Weights of a small GPT-style language model, trained from scratch on English Wikipedia.
Size: width 256, 4 heads of 64, vocabulary 16384, 22M parameters.
MLP neurons of a small language model. Each row is named by its layer, matrix (gate and up: input weights) and neuron, and shows model dimensions 128-255. Each number is 500 + 40 x the weight over its row's rms, rounded and kept within 0 to 999. Numbers have three digits each. A neuron's up and down rows have the sign that makes its largest values positive.
A block is one neuron, or neurons of one layer that tend to fire together. After each block is what it responds to, as a language model described it from the Wikipedia text at the highest values.

L5.gate142:477530440492490479499460508510479504470468453426519453613529493518536555640497455518466393495511476480522440499497504509514526468500511417510506499522472492467473493535508415465512533505437480497539486508447516511494472497521451487569505459479528444499522513494506455557525532539495470570503493485440446469440464494507507507526524457480589495487542511460493441478495509506494481545529
L5.up142:420566514458522514513541474461440549445453442527528466516440401499516499589474531528496518530457530419514498485528490494554511539497526445455396451491501498463428498520491494500479553468467475494570466517537577457495411557475444495510521547487544453446555526482492539513502527490518485476477494562416477583553523545444498504446506542423581530493511545425509508521514524534524486492391
L5.gate387:419473530445499527530534504482450554471440464505540533509441507583555584565540482477427568516546513535500486490449490488520384502495592451546462543577478516499493503508505510493407528488525525509510459455462541490554441498481479515522503468492462530482502442565524449521519505480466516511492470488603492566603546545414476445566497480483502481515477532480533444501455464476601515472438
L5.up387:505450568512515511421524445446488514426525509506519507527480415470509528488545496467398517525584472521415501532521537463514511517505502435511485495442518479498451475498521482465505520526460555512513556535495463485503487559506497555517545459546501503511546544538481399455572495443545399559490484449529520513503534476476481505547512513487524479491495471465546491471518531555506510506472
L5.gate656:502491520428516492456585452458502548469516464418513468484458517545548500569504466470426554628521484455552479501480514527507438532518495552464405489493482462501504491396484456443483530487481506481548518502445541544517551571591534476517500457421474501506499492580521472497510586465491526565476477428525479538442532480482503443457507496451495452521555548520488508523495445520497552416527
L5.up656:472444559465492493414581482459404462469530438463522561471539466467545473540521524448437622482418515481544477486490452474477532441446557515515423520486446451517502522484493423497545556489497499529497490506554446507468489554519455490493506567418512406466543554500443497468556527409510503509476506462513498552467533535426481494519454518461487425492517426513445436484454523521485532538479
L5.gate691:524433530463514542554566464547568506435514463455500518508389506503521522505482554509506582581548519500547488513407457516516469534477653539522427475534508452467487441484470468440521512530497541560550477538460514511505481517516502474542511599482499502490495486530439432502526483533529526518460473493507568493457505516442480488420494535511475511548524447500462518499539523523538479491468
L5.up691:456499523446480526453555474575531465434615385520555563506496581555551526544528466474540536500519486521517514495482500508546563489477575506486420456529468511414513440495485465459444491522521560490490465465514467509494513462529495493515500526499475447479539450574474528477494486514489524490461536531419569502501499509471501508552470543463544484460500514545499466527487438526483508493478
The token right after a person's full name or surname: possessive 's, a verb like made, scored or signed, or a dash in credit lists.

L2.gate38:559544494540468539568515509448512530470513486493499420459491513465438498494541476573540460500483496429483487457412469546426471481506456473482539479528506508494612434502491441501558494469538472547385561503513454567491581483560484456481493547478541563556502500550500522484527523453536488505456553491553522483470501473549512497504497512485550397482468554485468546401578498480498457519492
L2.up38:502473479487488583534529497569499426500492438549500475450464493505482444513546546533451546531452458471512576494459500471485495524477489511478514511548476484486537467503506463522482539466519412469496562509500505530515518519553536521484514514465546484488480615601390518448512483499507467403458537538495512465455512430505531551509543529452473520528453553518581482516547479460511528561439
L2.gate118:463543535497529519487659511460543469436474542493529482446458527475447518493506487531483516484532537494474543506495476492469456545470565531448490506500467509499518434514584543494512545475502565546524548495543529525492534508615466498568555504469485538531483474554462517441445486517462470465462486452518471552493553504479513468436500517564452478539538531500490481536491449476484519614504
L2.up118:539527517488450502512517555512565520384507450469516509468473474418542484479493519547484521493450541498493554474522533477603399486430511518494468508521471415457581483489564491470517581531522512506537481488565484571475518454553486534567528534471461492511490462539494445507480495552452497478487497498486529588528482524542501495474507474458515560520514501457444501592524473522428460536481
L2.gate121:548544536487530483498560509550525359521468501475512540465422500566431441490508543542518516538536517499495506521514500502529502516497540508508424478526441529571509467471564486443518509517522507585507479440550491489517511578579502517503414540415511446551517450497514503475504456459524618471453460472534472536471577533538504522446493453496493495517493530476431474511582455493544550537488
L2.up121:541492581503540519475542483548474376454573432486512463449491464528525520540479533516488502451483492511521519520524437489616540508515516551514487521518473517502480445534491489453480502560548500562473464492531434507521440576540487501501493607465526493478483533465519495446496488452532534454452505556470601489473537560511557476507449493477497456532553511445457508522497429517461513576472
L2.gate152:495596515508467539473519429507545491485471577466512434494425520556530477509481513534450490471527516499503580446422515525505530486482547485473520508482474470495445457445469511503500461444462486464556422446536569533471510512516580537541531454484471523538490486506534428501489454512476470510579454442561600521409479482510507460511472484557443562390522462492505475513504462481536560528528
L2.up152:488603535460515532456516552497505508408526532447479441510464486506479465511496531476481488498481516527603542422545534478479519410459505500470511515463471463465441490459539475584480510549503519479521586520502534466427458556491516499512557504508475553566556491462501440517550563493504479502490427505609572528445461520480483555565515520499441453459521456535442462495454506537507579465519
L2.gate291:603523610542474554452538462566551482526574488453520516476506488509515497520526554489467513488500511519531425493479504476478493427533448461492514494494421474474530510516484453519520482583488555484426419476473476450528461501461520521531496471475517438540563461470478524477536454550538542498555528519536543521600493505506562465526491488425482545517552560528548495491470543465575492422586
L2.up291:534487525538535526516534423465516438452453446478560464490529458567471434427474466509528494502444526438474597491522499479500530584521549502510506501464529476491526456482572502491512548547516516562486611478479493519499545544543498515479551486522465536469498556539523532585527453523446404473458500481478463458397510504460545451469511434462504423437540464521484504517530528530537525501494
L2.gate315:577533541490487491518522563476528516450433458491498498454441515494470479535554443572518534496540481525495573511457460469486445505553562576418492400527435511460489447458576499493535446537452467563470479510517533522521480451537523518552504500484521552548531484570465483418502501501573551519523543465524549542463475486417478513463569520547430543505528550455475523495549484472477546484515
L2.up315:486480527540472515485513530537509584500478504478560544446503404459594490464528428515484480527468418534540533458449446520522496560465466455531434502501486517538501549529463539524553522462566489545442419570480474544484449474540493536505518422499506595499568526549466498477551508480499516557437505488479533504516474542521483431475467525477467513546506519491531494475536533459518543494538
L2.gate355:439512562483440542483652515563553452446521502474498463441523506548482557503516490519483492504467508509481494508470428492541488481569521494499407480552463501518470475472518496541494537499476550502479489408416540471536573491480525527548459507469465454510567562498520492512532534450531565453492550494484498590441562536490503374496531497528503425416529523524480522537524480495558511504543
L2.up355:520512557452518558471565511566497505436492541516487454421541476536558552512545492520499502463484489479503536442541430531513465493554504453500483551457514494534520539533520468514411500536433519454483490452413507458478613498474483505475507531525472442546544517463523504502575573470540501472498510457523469510412539578549562470583505510484487470444531465461509539525468535502494532495492
L2.gate357:560517488515469510464480514408540552506485525517516470432503494510454530469581457542440509495506481554460486546498576499476477483583525542506479551599484458538546471511429472542502547526524524513512492420531476454482515534515541530502518471531535579541516512519573433561570488529435500526530473479550521482470515495510521504449490523565475535579495542489476478505509480520543452574540
L2.up357:495476546468473509501527536503567530439492528471593479413525496478528544537515461515540537442532461505463453506473557502585509503591497498532489564473595423487478539471411401509488453535493487529527458518504450536468544516556451542481534527447505479498515478509568470475533539552428567535456458558471475458472490524473467505457478509610460477485524530495507538546520531461464538456486
L2.gate398:517523509463482503447525472575559530571541490489441472497441540439490520571523455498545500499500506425505507522485459585498488466435510490513531530458509400548475412537548574525508532522546485466535538485434532480546506551469549463536510489481430437559495527492531498465502506547468496547590503439534516478511538533550451512522537583497448520470524514481509553531475567465480519517501
L2.up398:490532524486441502488559598507547502546488523517520494430488477440563506531531468520523457502478590479522499478436488556489537510443436500510549547498538453523537448551463506558469506508561507360467549508451510507552518506492519499516524523473469444534554572517521486544462504498458495545501459459499501460491482520537472583538482522505442574471447433462548551474444505489476442491468
L2.gate402:476489478513499513547500532458581530557507459496408467487473468541437524459515502544431496600540455524496456564489487574523474502606537473484411484507490495519509493521535420475541479526499469547511619477478514513505500583506513502550479522513529575519562515510488481437453536526470483507456485505566451541485505470527467531499463503451513502506514522446470510487631553476563470515452
L2.up402:472555499454485494441509481433539475483477519509486482482530537471475493456468519459548503476472491434506508488554515417558515492469489549436467476504508507542496497536523506507476504450653445465446490553444496476534548485543428486529560561494478583544377521501498534498491544443526593464420606457514527513466514438462528515536470479427458503494509527485439519557508483457500505533521
L2.gate424:492501462514533453425492508563497433506494493369471503499429522493454532525484512562399527545559419525432550510491443501489448501566464518555489451475557444512455423380465452498490449482558448478502450422544580566507479551496504509523487480515512522498541513518503498522488431483500457481489470471531588511457558509460586541480566516452414508508555522489476437464498481529521545478497
L2.up424:484442494569526524443499477490542476549603487427537506383474514454538493518555514485482560489516552461447492486548512436514477506529550491512498526493501468536482452463537429506459477486500508513393442517555474516477468495458461503475527551539513483516545495533466420537465464468482472430484558503485564464450487511444532511509448505497388464530524489466459447547402490481532542536514
L2.gate557:508508490461451436531494544463635510431507565508433473450494525510474507501550479496515477517497450510513505496481467525507464512501500512479510487497467528463518489423539478481593505367553455538482482511548518506491540479548560559531440421512453583483501484530509527489506578466504552507492534552479505538473463450516441461469471536480510534493532572478446459497567522425530503517496
L2.up557:493500594522535402474499467511488553516470477469544540518490520516516443474514483517523488473481481532545553513519524516554452527549460530540452532508488557544462436487542537464547511507529512498491519530515400607530525539537409449517486499512485562538502544534470478433458483561509507453494497551602500442494509515516558489442496484516506436502481499537465464528521497455467539498580
L2.gate578:442585485481503443486535501487574522539497450441468527532467445562493497498443487543486550478515503548513456525543482490557533466456474538505496448539455496503462432530512456524533509467443497616567492535449488482488562636538516450510499455535511583553461498546506460465535587464526509531505458451505598533500457516528542446572431465526503442499560523464430401527504521504628498575549
L2.up578:505486509498528498507569492493534468450512514462497520497509521457491482478521483537522468489426491530462509485579517504517462521521485532503529561531447468429534507529486517538537518545500593544507517478411471526546527545508539502476488479473510595451496458484548427485495546444542495485506503512565482557422466508502461459524425514447492512569479522507490407528531560568537534523502
L2.gate650:490492446497559447458516506576571453508474497470509482454472535608457505473561484531447510515544486500505475493465539454459539488481523544514510504528437443586441478524577478552551492514507525481509468439484522445521477576512469497539525500454472570573489503478530404532512535547401495532495495424550462522480494509532517473485505517605428531578511539474437506522520545441514536519523
L2.up650:494504488496504446568463512495561537504501496560542525438513508530524450468486474496495456519458466515467506472532535533574563472452506520507518492518488464538477444536562532559545511561532513573524450481424446460519531485454512504491541532502530575563524552555558459477527491541489518471497458484533530495387496542546510520529479524492445522533501485511434518577534486449508487548510
L2.gate699:498543497467465493510483484431514502467506525428411410439535560493480530529490541560528458476482487462540574491467466556473521555464509558476503454467471468479532553540556522495553495464455519569553528544469480474570574484533504470550478535487519552470471467522419497454415525511534528560501516449491492531531509506477513494488523534573498496489464511543488528502520463461503501555513
L2.up699:536515573490464504537527477479469539511545450502437521481505577561471533462562504543439434484526461536445459453480500524500516549523444470485409542508583452485503529470508561586484443498466446519473514536525520515547494544480485526486478430504570564510428491470507549455535446481499499538500544467579537477490540497422527466513491490552464555497520500485521545503438546482518549496520
L2.gate719:502449486485526547458508436519435555408469496540499468581560477457514460509503424551370511509522519579516551482537504451555552545468451512487461485493408502524503464459563532495568463473444534526565484450499478491494545499459500477509533477489520562515622509565510492507479472560457423502460527485529511463472549503514529447428556488585452477419535539525438536506448526487518544535517
L2.up719:583453540532468499518507475502487495533531485520530517513542475505540523461523487486482581464492457514534507563475491453534460535554430459466472582501474493568564496512504536436567580505492423556411446409483531477494456508485421501508501543485560445451549563558554499560478475466531509426486529470588499553500423506529494566476477529463500521483547476528406489503520483518491534510495
Verbs and prepositions that demand a following complement, like lost, against, According, claimed, plus the colon after Coordinates in infoboxes and table pipes.

L7.gate3:533466535518333398500514538453525433518471521448494487501519617521486556483519460621542491550474454465463410493484531524481424567624489486477517466548513536543451511491530549543559510495497487494459531469440530484591549509555483445512434434492472474549475494500499517516489512555484521485523541560530429540535505458525544482517509547452496520520481489483431468503568470477471459516503
L7.up3:441548449502421567520464517464440498564488474505541461476409528579468487532557498491567484527518524490497541498505522512514474503590586526516528491517513468498535536511504447567452477519525526545500444523458503526521505491508430517493485529473507507562449453467563454469473501507509522564442501506538476511491590503465540551541469505425457434507441446471496463443502488534565496524472
Separators and words in stock Wikipedia templates where the next word is fixed: table headers (Pld | W), infobox Years: Team, Register of, made up.

L7.gate681:499509501431468463473489517517492509497539447497441493529574526422515477574460451494460462498512469552474521430480535496489475475555494460514542544510545511454421415496528489514499485531464515494588519478464544496494494558513501505534503472490478532556520498460480460495500546485517497549516464494551474537490468521479536410530538501510414525465558496476474557456510395546457551489403
L7.up681:526392512502532478536442505469462488550461518494461405488533510531523475463401472563591589454483497504475475536447401500474472478498471532514478443536436530478485427439443489566536525484530446478528463576494434566457517518543563539504486578548515521464567495479471531537583511506522514514545478487497591488495503505498508518476480511514518532492553528517485543462473489481445474492499
The newline after a new article's "= Title =" line, plus closing "==" or "===" of section headings such as Climate, Career, and 15th century.

L2.gate103:516454485460545515542509565483488460577473458503479509500526512585495523473460537489454509601529489456529508484500398532510446575468440517516459523468484473491483498455501496535475501487506504572546487464530532516507490480480496483509457452402477475461530521538445485506495433505508461483488429445518546532559490450426506495425447468545529553451498494506483442414531476399541535470455
L2.up103:475474515496537502503460589463498481527436385493508546497488487498544502516478487522489447529498490379562457502542451509623527517398490520525487487435413548525496425504495556548535537486505452518495453461508534455517485459428436496429501453489497436474550547536485512493492494479534443451511460532502498478547524524433502459510496502516521563480566532516382516447517515439521467427486
L2.gate104:525477542390489474546474537501577436514502537491487437550494505497486518484453469571531533522509510417465426490449396531444503458517485528493493473533446510545462470485571401409484497512497474455447515536498516501514517447569483547519465544489559527502483478442503488521500480421457543504477494540440496524521441437498530486505552536491498497468496524454459512470508485521506559582434
L2.up104:611515474440533444485452511471539495514519448495548536454512427532419549464468474524524469419498473490542415432550445488519413512489521580534507581524453531503491499462525443483511463530505468532416442558564565510509521506609481506454486513481511554427499504435511508512552569447524571478489498532547475500504541494561440485499455539503439488517491518509432495524510535519520504467534
L2.gate200:483486505406490539479506541454470531509559462449479464521542531516491506502439481544475501501494438509542487490507496462472542440538486465569425518569533471502488402505452476514460405545458551489534497549470487458548538510564568513526506520440430488548488535493390529579550496480491588515558469536480554481529539492420467468456491484525448492491561523444516494459538498450508490495489
L2.up200:482479615519480492475534537471542462512542489445490488506522505476543517523487510537503462472462488511536517488518443440511517451504574494503513498481525517511431451546508481537484458592515523536511463485534463485551526513454532534508526495459487449522457520430374482514537512511566544522410478553495545448500454552504467470442492492436449472584497511429539591473484514525459550460484
L2.gate337:523470476475493486472492562496523475501514492546425464537565528526454478549516488561415484600534463577591491487556495491549477415483496488547514549466614481520492462484477489563506508457554470470544509511552570439492502547464581433555545398506466523454527535474554456494506555517495518514524493522589429477546494509494439501512518486532527463502554518587563528505500490551569450506491
L2.up337:490471500407455582555455532444530488551472467519591417479483475529470497522539542484461464549429441474542433506501453519533500411513472507512454473469522503445508447500480473505479496536480477501549556499500526499506501517461516491486454345494483439515538517503537466527490508530490475511563500533467501493505545509471500517496535510470451548463519451504540586423545480431518426462505
L2.gate340:463596541475429391527564546541516405499478453505455435482469522480404496532552482565508529526526474535551497453490404535507478507522565523477429512476488434509527519423496478445466545478510458507495506529424588498508542498535512510501546542427497498533541454521457556565508461442503492511468479487518474542459480463477523516466492505509538440480555531504371511471570467434530473553477
L2.up340:564532501500479449540507537486517469550523510502496531474543476445464531529548457490444523483520471512458452462550496489559489500520495524493462470461470438504507474519451443529409529522506420568476541521517591515446474504522478497501516574457471525531476478435519581491527394456506458438440476508531540418452525440504537474510445496463510489496498536479420486510537553495519405491477
L2.gate358:597488518484482485525466512432473479393514518463520475495463519548456542515474473483535482554486589575510395513511465459576439458514461472513485492481530472446501524530544492504505495482505524551506518435483484464542602524514496490470423507490471492581502474515490375561540490477566492510472518438471454533502574518453508524523530533472507504573512512493504505416601557492507492521444
L2.up358:475546517505485510590476549407565505539513529470481445476502508547461544526495510547495464504492566505473471420483527501510487561483481414519585545515557530441485524600555438532440473480460391513511476562459473457507557569535555466515528512497503473576502480484499503572467459528489473470550494533525405512544497492465477460578425530459518511506456537506532473449524475506493446457455
L2.gate405:539488450460552493548489438520514438556452438497524508529454507584495503508428533553496502541500458486513485530528467475532513560486480509487453510484464446551551515526482436499561444556470486561495486417528574437535484519467466473525439486485539571548464454550476428570513490504426471550559513522466459529489477487510524526437497535494465496542476494429479418456556510457521480522485
L2.up405:594509473501476470517491621481526463453419529545431484552425481483453510531491561543518485503571543514506494476515457452495506477517489529527514415441517493505472551569584482522545477510535459486495468461559477494504474496416463528488443520520516522502503428492431477504528496534517423482484496541467418450504527513451497553512436489537458528556499399462504524426534536473511509483445
L2.gate455:551443556513507427526558478519539448523448425490443484483454472501493520404546506534495462488533511510562439508492506455534514595500528472491478523521569445500494472538547409558517494520467436504556502492420509551517472544521508471524440516488516404442484558536550469448495425430495491479531497501468463521494465464481513477539443487489560523540520517548431454507462457484527455511454
L2.up455:460477497499475470530520475496441487562509387499505511504539521464555494489481535501548472491512476449501446488554573474518592457513485527502483471510462495539555455545472513534502459558424559533477491513488512511485459499581527429513484522544543469461539583531459436514483521553479501463518550513482484475464418436428412538507528491603495552573501428600440455529531508501487540519507
L2.gate497:525445470437519533492517551527540517505426476423498413502484555494528516473518447592442505550551482476590524448522511423478476464431489502496459485469475536549409424496514372489503413508469509510498456549484545485544536491517534514534404524513434500516490485444468418504542482481512502573459461521505445510504511418499504495493564515477432583446601544500449533420504554488571487501521
L2.up497:511470439476440493544482522539481477477451568477507442494537482495569544489514485578450479536512481578493457454559486439485482447429455477482475600475546539505494479534525447525433404542548450432417417552507525476535502545473481487469505508513449527556448514465486512544545487473512518587494541546466414478486496429539465499528462534456437474426526500516467548510487488525556473543462
L2.gate502:481448485439501461479436485456568433467547522498518531485547567525367518441514552510527501486501535529511499435478521481473501508473523505502534538483506406524443466456513428456437454469529516555473521462505539513552625517453555472522480525564468496504475543510449540489534481430531502481520494467469566507497524473471480430541496507515453512577575574501505501438470489441480490473483
L2.up502:565426521532567495542479508520503492474496535467479519517525505522436554446442577463573486500511511544542491488597468398492580556465514554503492530460496484531472503498467404476431534462574534502475539466537506482489521485493501473482478558520439474443435503433535473574562491511505569410486545422462569434557495482513532480500486516523480504503554520539474556457482535483507461513498
L2.gate509:494489546483478448492505491583490561505456473491559521489522527544555573474500483509513560535494471484489447455506446550502464445505509498546483540481492490526543521420451456378502448453472512494540503498486540433505479496538546559493529413509534523536501451501502430554563504476514484499549506546488487581484483432508473445491580464465428499499591491483562498418535453510510534486511
L2.up509:558475533457515462525506516495463492469451483497501481496484518484488489515499491502497518500554526501484449498521508504532427458509484407565481492462466575469488480521412451407484508523584485486530457499609461536508464544538534539465475422522497440538499416435530454508555483521496540480519480521395472444537441481461461552508478460405495520504528505503489541422516496513475490434453
L2.gate539:542436501481514545565511495582528470492470460469433480465495543421476480487511464542520425492512525504581445550514556495505521471495538569493493500528457496493457433449506478469467501549426509497483569505496531510501544566490481511533501562526542550514476468511453513492479480502516518554466511496518457514438548369502520446498525501500480485447518541441365510501498514529537506605516
L2.up539:507495499568541511476525541551540487554429512444510396458483441462495495477467473486522550489515494479587525536434490537448482484472482503545546504463610492529477499486506486582522451431539511467547497540506597486479501541446504517493501500502470582426555439475472489551447525529550464562426418546454487497503539420512580408519545490566469461476556529500500556538482534500512560456508
L2.gate548:538479505454494537527524570574480447534441517517482480458466458555393524538513491516513520548588546472543469532460543439469438467484481468439546450551501504432436503493444493532491420416450510524537475448480476538507504526489549448473460503485515477516464433458492556576510514500548466526463536506444470464442529501438505492399466475491585475460563514538503477475486456491536427435483
L2.up548:522510558516505490513498574473491502512454495495408486517432527473460545515536523450508510520517545503506508467536506454535483429487505495472501412490515496480431481530458538501479474410571455498485461506587487546456472483487481578486456473530467454481511490453539506537559552546477467493462564583453489461558490500455482501479488530533487506475514550464531494461462521499493432525480
L2.gate638:524476531449500513523466567542505463517454503463474472496488557572427515503468502524424488487591537509541468483460465431465505486466593419458459490524442523514505411530471483502492415516532460577517448544496497521510449486543535525532488563512464527523480425554527487475527456499529530513446552453492453473507541493473430542519544535452477524460518475439496521441484517459504491473479
L2.up638:542468566530511547531496560527502463485551464468473487433420573536538466428524461558451545550477571543497492475488496483555485470441474434538470503509443560477510490548464527443546467575518448554479477491546426552534426567441458525522474468525489533494501454480528510496526471427583515505502476499479429455539497459452455508561507552453547498502500501413518504520497504468481519490536
L2.gate649:509504511449495473493442570538554492516504489529441512506511501477518548508440523535417446531556528577545505475458475443450525469554514513536490477471464487482502453496473451440432455480536479423567469517505514477448513515520574497464492544453507555485472496491439503576528519453444478560532450528571498474438490517498482460457497506508471555475544537499518473483539528442479488541491
L2.up649:527487505467523485536480489529511505433495517440475458556470463484526536520495488511468443482510548549566474491516532419483572501483466518547509429438495573554475555508484450542481532467481424491551438554576482482492536438531571469446518516495505512481499413438517488539552478451574489504456467535524518463495485532500436414550475540473518480544528480438524472507560566464523503510443
L2.gate748:547502556526485506495526501547465497455414489486457496561502504532473484539419454500476526520465505488538550528528524476544500599444516500491500540430519486421488454465481482550480518525497430494539423495490481515426461576462571511510497517456472526458539467490461583476448547491491496525473429512486396453420543430488544505428534504470563413493531474569493508447525518553491502483442
L2.up748:515491471460470498561434538491430482522506492521483437500472504489507507508458458464459430442463522476534471534513531460530460544478469507492570485497533468462453454566461527471492479528480463464452543602422579560467458430515551546486554493559528449515539469537434512471513541553590500579559426520481479516455557457541472577472541542491520527512479478520507532536528484539475484525429
Mostly "District" or "district" in names of electoral, court, school and historic districts, as in 38th District and Circuit Court for the District; also other category nouns such as war, year, season, Region.

L5.gate18:536459524454474529521466493484513456483495450491460506521502549457546502493503477470546490532475574499463522455485513489449499519535517591466562533504452498566466515569518498516509485592476547549576516474512563474526494568508468475506486503465442566488478477466456503480463501465489516502480570563476532483450481569456569473481541508541530568494464490494477553354433470563529468440460
L5.up18:542481471501553481494556537512495499489537504449491532482504545515472464517491584474520475497492499549447395480455444527472515481549478469490423476510489531518495527493502548436443573506417423546516519544492550501504454385451458545526482463446500483466502503503477560496429504497412512495465506456540490439566533462484506564477535481539531501432489490493530527520508519482536508511479
L5.gate44:451487527466499513514480532465525471527464576469500460512516567566496540437470476540545508484525496500421533481512510491445489482600531461467486459568480516514431484552520514541444496427436438537497479513482510480532551460485476521484514512492445487483502469499525572433497557480449510578560519493472539514533509408415483506534502549466505439507491536484466500496548482495465502468483
L5.up44:519516478456502452490531545604508446528531495496484464450459514508526462514508519548532521471566548419495510514529521412480447492571518502500546514449564461517458527549514516490495425503455556502485536469563517429556534475515532477528464547474525536445513511550456519545496494520481496515441557529460478566495503492506523520456499461530525507491551490542476490480506529468455457496488
L5.gate87:495538461535467479561446495571474542481464490507477452490504545526536514504588414486462499539443540467487476508511400482495457485460516431451551501477576482520499521494381528440482461557495517513536520485448498441598497625458529503543461497498436573506506505484512468557486551506519479578587483542495520464500464563444505471516511584507496529521452470526402477492528463546520477543515
L5.up87:438471502484528531508536527509541452457511509452476457532523465433420500508471504489509516546503523464523484462566535457459502453540562509498550515541442454445456549591469523523496413493552503532567496504570493508492503442456513491521542608492535558497485567402501505499494518494488430540542467533511542494548483374454513496503494523481452510530531502525506469445509480530497628490462
L5.gate662:488494525521517517493457475521459452492507487428531490502519545602554505500453497494493510489485519493498471420451479498489520559555515517502486547527493442502460460505527463523526471535545540581461510453483627477586488506489494481549566473533475602527541450444395469548507499502502543522541532515456503484472573338500551512467533520480519478474566520505523476468525482561473605533399
L5.up662:443354528480546518543521500523524415510457465503473463468457560490506542462424504510447504460536510527481494457513603447481469587461456503481466493481438498503555508480468454461484386443449456494486438461488480437515433457414434455579467510541490442504491497509448491492489466518509474566546500502525518552527479485481530482404475497505496491477455524511512553548451465517471463522533
Generic nouns for an organization, place or group right after "the", often re-naming the article's subject: the school, the town, the band.